{
  "n_layer": 12,
  "d_model": 384,
  "n_head": 3,
  "n_kv_head": 3,
  "head_dim": 128,
  "d_mlp": 1536,
  "vocab_size": 8192,
  "activation": "tanh_gelu",
  "norm": "layernorm",
  "norm_place": "pre",
  "norm_eps": 1e-05,
  "positions": "learned",
  "qk_norm": false,
  "attn_scale": 0.0884,
  "bias": "all",
  "tie_embeddings": true,
  "parallel_block": true,
  "extras": ["capped logits"],
  "init": "normal",
  "init_std_qkv": 0.0255,
  "init_std_o": 0.00519,
  "init_std_up": 0.0255,
  "init_std_down": 0.00519,
  "init_out_by_depth": true,
  "optimizer": "muon_variant",
  "lr": 0.0151,
  "beta1": 0.9,
  "weight_decay": 0.017,
  "lr_head": 0.00805,
  "grad_clip": 1.0,
  "warmup_steps": 200,
  "schedule": "wsd",
  "decay_fraction": 1.0,
  "decay_shape": "linear",
  "final_lr_fraction": 0.0,
  "batch_tokens": 131072,
  "seq_len": 256,
  "doc_mask": true,
  "train_tokens": 636900000,
  "steps": 4860,
  "dataset": "wikipedia_en"
}
MLP neurons of a small language model. Each row is named by its layer, matrix (up: input weights) and neuron, and shows model dimensions 112-207. Each number is 128 + 24 x the weight over its row's rms, rounded and kept within 0 to 255. Numbers have three digits each.
After each neuron's rows, "fires on" lists the tokens most often at its 100 highest values on Wikipedia text that the model never trained on.

L9.up918:094126096135076141108103147113193107130083158151151100139146109131123148131070133129130164196122137074158123131133108127101141127096128094072164169101112155165120164153134090164119115149138178132147148075154179183117078152104127129142159105118099109120097155136096117165131125157118141136
fires on: " a", " consist", "-b", " was"

L9.up331:124106104123133121085157112120117131138124141081136115094147146109120125112131164136155113084121142111124134128107133136169125108151140132128088110143135153097117134123098185164129135109145117094120142123099167131125112116108093155161137159110088136133114136125101176103154112164121133107
fires on: " and", " in", " American", " a", " Ch"

L7.up1105:153142156097122097157105106160106128131103133135118153133110138128093147131140147151168165095087122124142122125102121117113174194139133113075116102132121165109198104099125135091120122157131114116157149129164106152117089142119121087127136097070134095157133092145136124131155165141093135069
fires on: " |", " point", " goals", " col", ":", " light"

L4.up690:123132091148092145158105130148098126131131115111154160148102144114087127174142114116123135137099120085153131116147156150145122119111168137122123165113102157135137148145114146123133162126143147132139146131160117146146084156116129137082103077088156115147089099146134144099162133132127198160
fires on: " (", " \"", "ond", " in", "se"

L4.up696:128115120112126126086081115106099135101171133103144149069119142131121132108135111136188108102130139126142144132128124125106096145136137085147124150124127149151161108164147134177139146144120097126133138134122128140150149132121075093107151129118126072147136114137139090145140087172136101127
fires on: "-", " of"

L4.up225:131101155125155117136108125107145156155170142138168117108120135131162167123097132129148104164142136093114120126124134134157131127110157083136165125151166118139121135129165116144116143163139141072124112101130142111081141084154119110095127124121115157195118131124119096117148150130090137134
fires on: " of", "ou", "es", " hold", " from"

L5.up875:115150169115173167119112125177153113092152123094125132080140133130120150141104087123142067116139153104126140149150138121079125051121139151172144129162145070146122079153163149122135142130141149136120152132063142152138140134141156114133109151149114116164117096118131169128127120134131132134
fires on: " |", " of", "od", "ant", "R"

L4.up54:127167123126088112137136099135125113141141108111152112150160101134155082101130133138096102133115123115097143132060124112086103169115111126106122110122130089139122103148187114174114103115134098127149135130131134102124156156132115133113095080139136084124095069115133128111121161155134128095
fires on: "\n", " at", " |", "|", "rit"

L9.up1422:158123131124121112112149104149145099113112131121146095155124083117133095154157171121148127153142092100122115154134158132131124111104113138114114121165108180114154098128111108097099131178127170121151133104163123077181139136152142109115129103052143126167122106146128097099117169112135158125
fires on: " \"", " F", "-", " C", " (", " and"

L9.up988:152111105133117118096131125106069166127140127088111127159134120142093109169094106119088178105127157128085131171114142094126139109119104108104178140130132109138122117137150155128130135137125080115202108115122095130141126172130139150131102127097183079115149122088133105078111160129100160098
fires on: "==", "===", " ==", " ===", "\n", "–"

L9.up1168:141157151091106120133145095130131108083142105144144092128160160135105131114089122092167156149139089087114132114151111136098159116139106101122108130125142107181121118117124108104167137103168133128078151130109133139129098134141121108135155099139166130135136132122111105109142161116083124162
fires on: " N", " P", " Be", " R", " K", " S"

L4.up923:146189085124144092102120131130106110147107158139111129110121130147095086126147185099147121095141103082142098130120088134131141147143162111138086105140150118165101153129153069174128103108127121139159117140118117148158115089121132111122138156178118121106092103137104150083089136130113132170
fires on: "h", " imp", " dra", " ele", "il", " h"

L4.up1467:130110156066136113174125140136137116134154099119133142088118100098139156133128122131118145123119173106076133158136143120097114082190119082144135129186136123137106160102123152150119147120117101133130111172103122204126091171121133145122101094120145103115131119094114123157098143097131126136
fires on: " in", "pe", "p", "re", "pl", " on"

L4.up530:107162148109158129114133126143139102125156087098122113105100094139144122163174147092170123120132188081156131130098076138129128117080105074109138112105136128122136120147180161144156143159113156153125123146131143098130167132147179122143111060113156089114160101137111097108110092097116087113
fires on: " |", " Goals", "s:", " —"

L7.up566:097142125119126184137140150122184107105163094147099143081128116169116139142144118107111153118105158157134143143138148116103170130134159136115178118124157122120122118134125145106114155091103140094147149144145175143161151166138077089166100137115124083144126178121116129115125155156120149095
fires on: "\n", " |", "===", "."

L4.up486:128135127091118131088135095112099107141117119082179147101121104121099137167133130141081170172088166109133135108121104152159132140180077127112140141114137149092116114140172177156153094145119119160135088141134139094091158147097194118122080126131121152108114123095095147151116115156127101124
fires on: " |", " 0", "ates", " Goals"

L4.up1055:163149105187139105096099171126105151133074132120169140133161127098115081118123108180120092139117111112100138154062144117159143148093133113103089144111098114127089092149158114163141127146151093173095078115100165112181131131075134156086102148136050115155139118091134131175133131128123122167
fires on: "h", "al", "up", " of", "l", "ial"

L4.up1258:115112091133123134152126100114133141084117122143130116140120163129131121105147218121068131149104104142130112132144165111110153145137122098091145136096121135116153129132166115140055123117078110124134153141106134133132119154123104115121121112116135131151154098097130111074136134108158125131
fires on: " S", " to"

L7.up1214:132146111136114095093113138149132150164136122182161128097189154163092141092108124140158091106201136121183129134163110128111146107115134129105155110107128114095116112125111130157137131150153143152116102115153085136119120128133146103156098129098145147121153069108103105152131088173152167161
fires on: " a", "c"

L4.up1256:116124068147121140140133132140126194131132106169144153139049118134139133135120181117138155102154085140111156162142130158109076148149140125119131119155136133144130099064109140143094149126112155106115098167131132117123139137114141124167150106162132135154141154135122165107133138070092150140
fires on: " \"L", "-L", "L", " \"M", "==M", "M"

L5.up695:126124130109143108066120131135160148152095116128099111144117126154095113113128117136142107107152129138141152163126115106182101129129173124115172120120133179123183140178173162129188117173132132147135103133109101108110172159144134116102130071093140115114126144168132089130090127153126148181
fires on: "-", " X", " Un", " Patrick"

L4.up507:155149154101123124125122138106138111148163151146108115135109126183112146142150134105127100127124108116169138117123136137118096117189157136127165149126155144091170090103108115077175117097173121120130126131125115071166122088117116121137107146166149105167137121120118120133142166129140132087
fires on: ".", " ==", ":", " D.", " A.", " R."

L4.up408:112108130153146154151116081090095102172082145112125126113127119108088150115101098136143155160105150119160098165122144132121114128146142142112135164100112147132102125165128128152119077125130133111143129141151142124154121122117120140097096158105134121156141142142208159186100166133131178124
fires on: " in", " (", "tt", "Q", " (2", "sc"

L4.up1038:164121122110114141138155111134172177090124084109137171109135117138059147124166090141103091148148162135112109143145150148127136121112137153103138121157126153093166117122114111113132193061093116150120136112145131147092105134121156125097085140133148115124146124136136083129166126140128135109
fires on: "\n", "/", " in", " home"

L9.up689:111113124135153121115125131112179126105125151137082170099143147172154121120104145132086125130113183120156120141119139128126123129135162140141140126146185127155116130133188084085130086104153139107163125173104159147106137130110106108161083157147133123143127114140136147094141123132114123142
fires on: " |", "′", "°"

L4.up1162:147139154119124123155137104159183142166176115154101189109184158126100111133091133128106117182135121132165148125164135143065145125131141100163126089165149154132128087153171103155162108145117125133138169148120101131161123133116154111167059160148113133124132126105160177151105088178115141124
fires on: " as", " of", " be", "ed", " it", " a"

L5.up576:131120164152151130105103087135137132145086142123157193126161129131128138128143112141109150107158127114128153152092145169123117149100118133149133101103161107124099119123106090183146107104111147119136110125130136094119098178098165112115144143170133125126143129101129175164165124133134166090
fires on: "l", " of", " scores", "il"

L5.up345:112118141116064152110128180175145095141138116121075148097106121111149144134132096157123136133127162124158120144158140092124136101113152139100117089109158138149158119136128121144173125130135147102106108106126134110152163138134162130109101138163094077145147152186165165168128141121131072098
fires on: "\n", "]", " m", "===", " A", "l"

L9.up163:183109146127085170096120180099122175113117188145149138132126130164163102107141157162117128131112088120133127162138143115131134128099094105107121141126121145131108112135128118106132166168104132128111115118094170124137130135134102127149137162131124138116175144136114160084109109167147140112
fires on: " =", " the", "==", " ==="

L7.up812:108147126121169118171101101156113124127143113130115120141088160118131126135138150142110127153131110118113101122152092146125156111103117136111134139140107155143175110143131109140097121144108117073140123161102186118158114109116159082115150139118129116088122130106122121109136184059111084082
fires on: " S", " T", " |"

L9.up668:170155157106144149105143146098097114095111125142118084129163131142132128091164070124146152146091126116153158155090093112095143110068120123138155123105126116111110110147157168114133125148095118176124111109149156105133146142118089101145143114150090143121144097132072131117129141118153085118
fires on: " |", " =", " ===", "|---|---|---|---|", "|---|---|---|---|---|"

L7.up1237:135117125098112151097103098154154114093155116130124114094145114146107136112094115149102144112185137140159120109120084126165151062119166125101110080160119064144141106127069119127120147088128160136094166105112157131157110107134153143089114144152131054131154122138140143105158113115115141172
fires on: "\n"

L4.up38:120126143135137158143117137154104149164109131125143112160133182111160133086108130152158161175093107138128136199156129115123107139136098115126134154141114138117140097107101145162121136118122108128123145110074121142118081150157167105128161107125129160147200143121119118151062148117145147115
fires on: " had", " re", "rom", "em", " came", "qu"

L5.up1067:120161176121134142079140128142116152133145079136126085093166122145091157131154141126133115150136162176192158139173144140116122164130173075162139096134127128134170106137106108129170151092123113170152152107081130145119115157124146106120084133086122071103164106131209099144133135134168140156
fires on: " le", " a", " un", " en", " te", ":"

L5.up319:156156171156115101094079151089132186144158143127183120148111138125133087135145133116109131178128076121119149125118141120149102144121134119122100085100115152135131142140147127194115181116130147111100111134121120170121122152117114121111133164151104114127148103112151131111137123201131139143
fires on: " of", ":", " is", " Genus:"

L5.up1283:122169108122133142122117174111124100173148127131138136100164143121124157125073156138120125119148132137095110128113104128126104087096136143153150123171122088127160134143132127143178129131150145106152123119117095093163128163107148119130123143141145139185195104120105169133138160125113126108
fires on: "==", " ==", " Cont"

L9.up1087:122108114123129131105086110120162122069123113102134161109144142116114146139094138124100146103117106079112128091131132152121141153155134124121127100132127096108147137097145137137136106187124143133128105113107124125121112157192153140103085127105125077165122176138105060165111120123128192108
fires on: "N", " on", "S", "US", "D", "R"

L9.up606:123121139142123153129106153142144119119129124106110122073110098147109158190164182088130130121157136111123114129154192147111155121137138144154140097081147125130150096106180102128110115155114110082130145175103140119137106123115153086046126107181155144123131092132098158123122170111115099137
fires on: " T", " S", " D", " P"

L5.up881:134110118101142154132142102101100123093143171119169160113124111101118118128126156129161118093110132137122120130135114160145112122110115089129142091110154099145146151154126163091126147145135134094133158100135158130164134101121127107104115111142124116135100094117126115123102148131144134153
fires on: "-", " of", "viation", "row"

L7.up269:155133112152127154104120131127164122154097098143114151083149116119120126168106121122081136111130125096112148148125120134107135160144134129128113142105154155089123138120127117130112148085148135100143127122113116175103107115089107099137116149132175107097127138137132099127180085096104138102
fires on: "V", "O", "D", "P", "L", " d"

L5.up413:136130153096135136143139124173135095111091105104120133148119120090136104142131131151134127146140119134113146143127113118109121110150142112123120131167131138114151109151141121156114133155106098151142132142182111154129133160128147094168146147198151145085121133130129140137167131107126124105
fires on: " R", " it", " T", "ven"

L7.up15:106134136126111129124148075125112132109135119140107111111125138073059143127053142171113133131127111105114143152153108116114178126153120171135143081097155137126101165102147173117136150111107151125110138149072100142152109098146110138103134107140150127118120109120187153137134150123144144098
fires on: " R", " N", "n", "ph"

L5.up1024:118137147107108150160120138117108084141109138087179122086137099129119107150162094127139163128129126108119124153110153149076121136180145101118141151129110147125106091114153132129142104158159119097090146180133156133133138166145121165137138143129123100149141147168050147127165138138172122136
fires on: "m", "a", "b", " in", "p", "k"

L4.up398:140159089121148130115092141113100122143131117107134152097146123166095118128115144134163095093156168129086183125145089076119108157107169120109156160157143137145134127153080126145123144166129102080119125122180129117126124134101108122134066134136159108122128086149154147162124151109144129115
fires on: " of", "u", "in", "her", "ound", "ic"

L4.up1418:120150124145129151200129134117138134110106112103144172143140112137097153133164163139133142131137148119148188148120146166106152155089156143119099156165101129117088122111133162124152128167149100114170129115128168080121097145132145123191110122105125149137103099098147131100051126160150115106
fires on: " to", "st", " under", " al", "e", "el"

L7.up715:164132140181120082143144132120116083125099127151154133095168174141091119108155120094172140147111148073105155125138111163139151123175132133112082140134136113110128133164102142108129112157125155127129110160124142186138128158168079110121121132108124116130135132142128140117170098160087101146
fires on: " and", " the", " or", " a", "iv"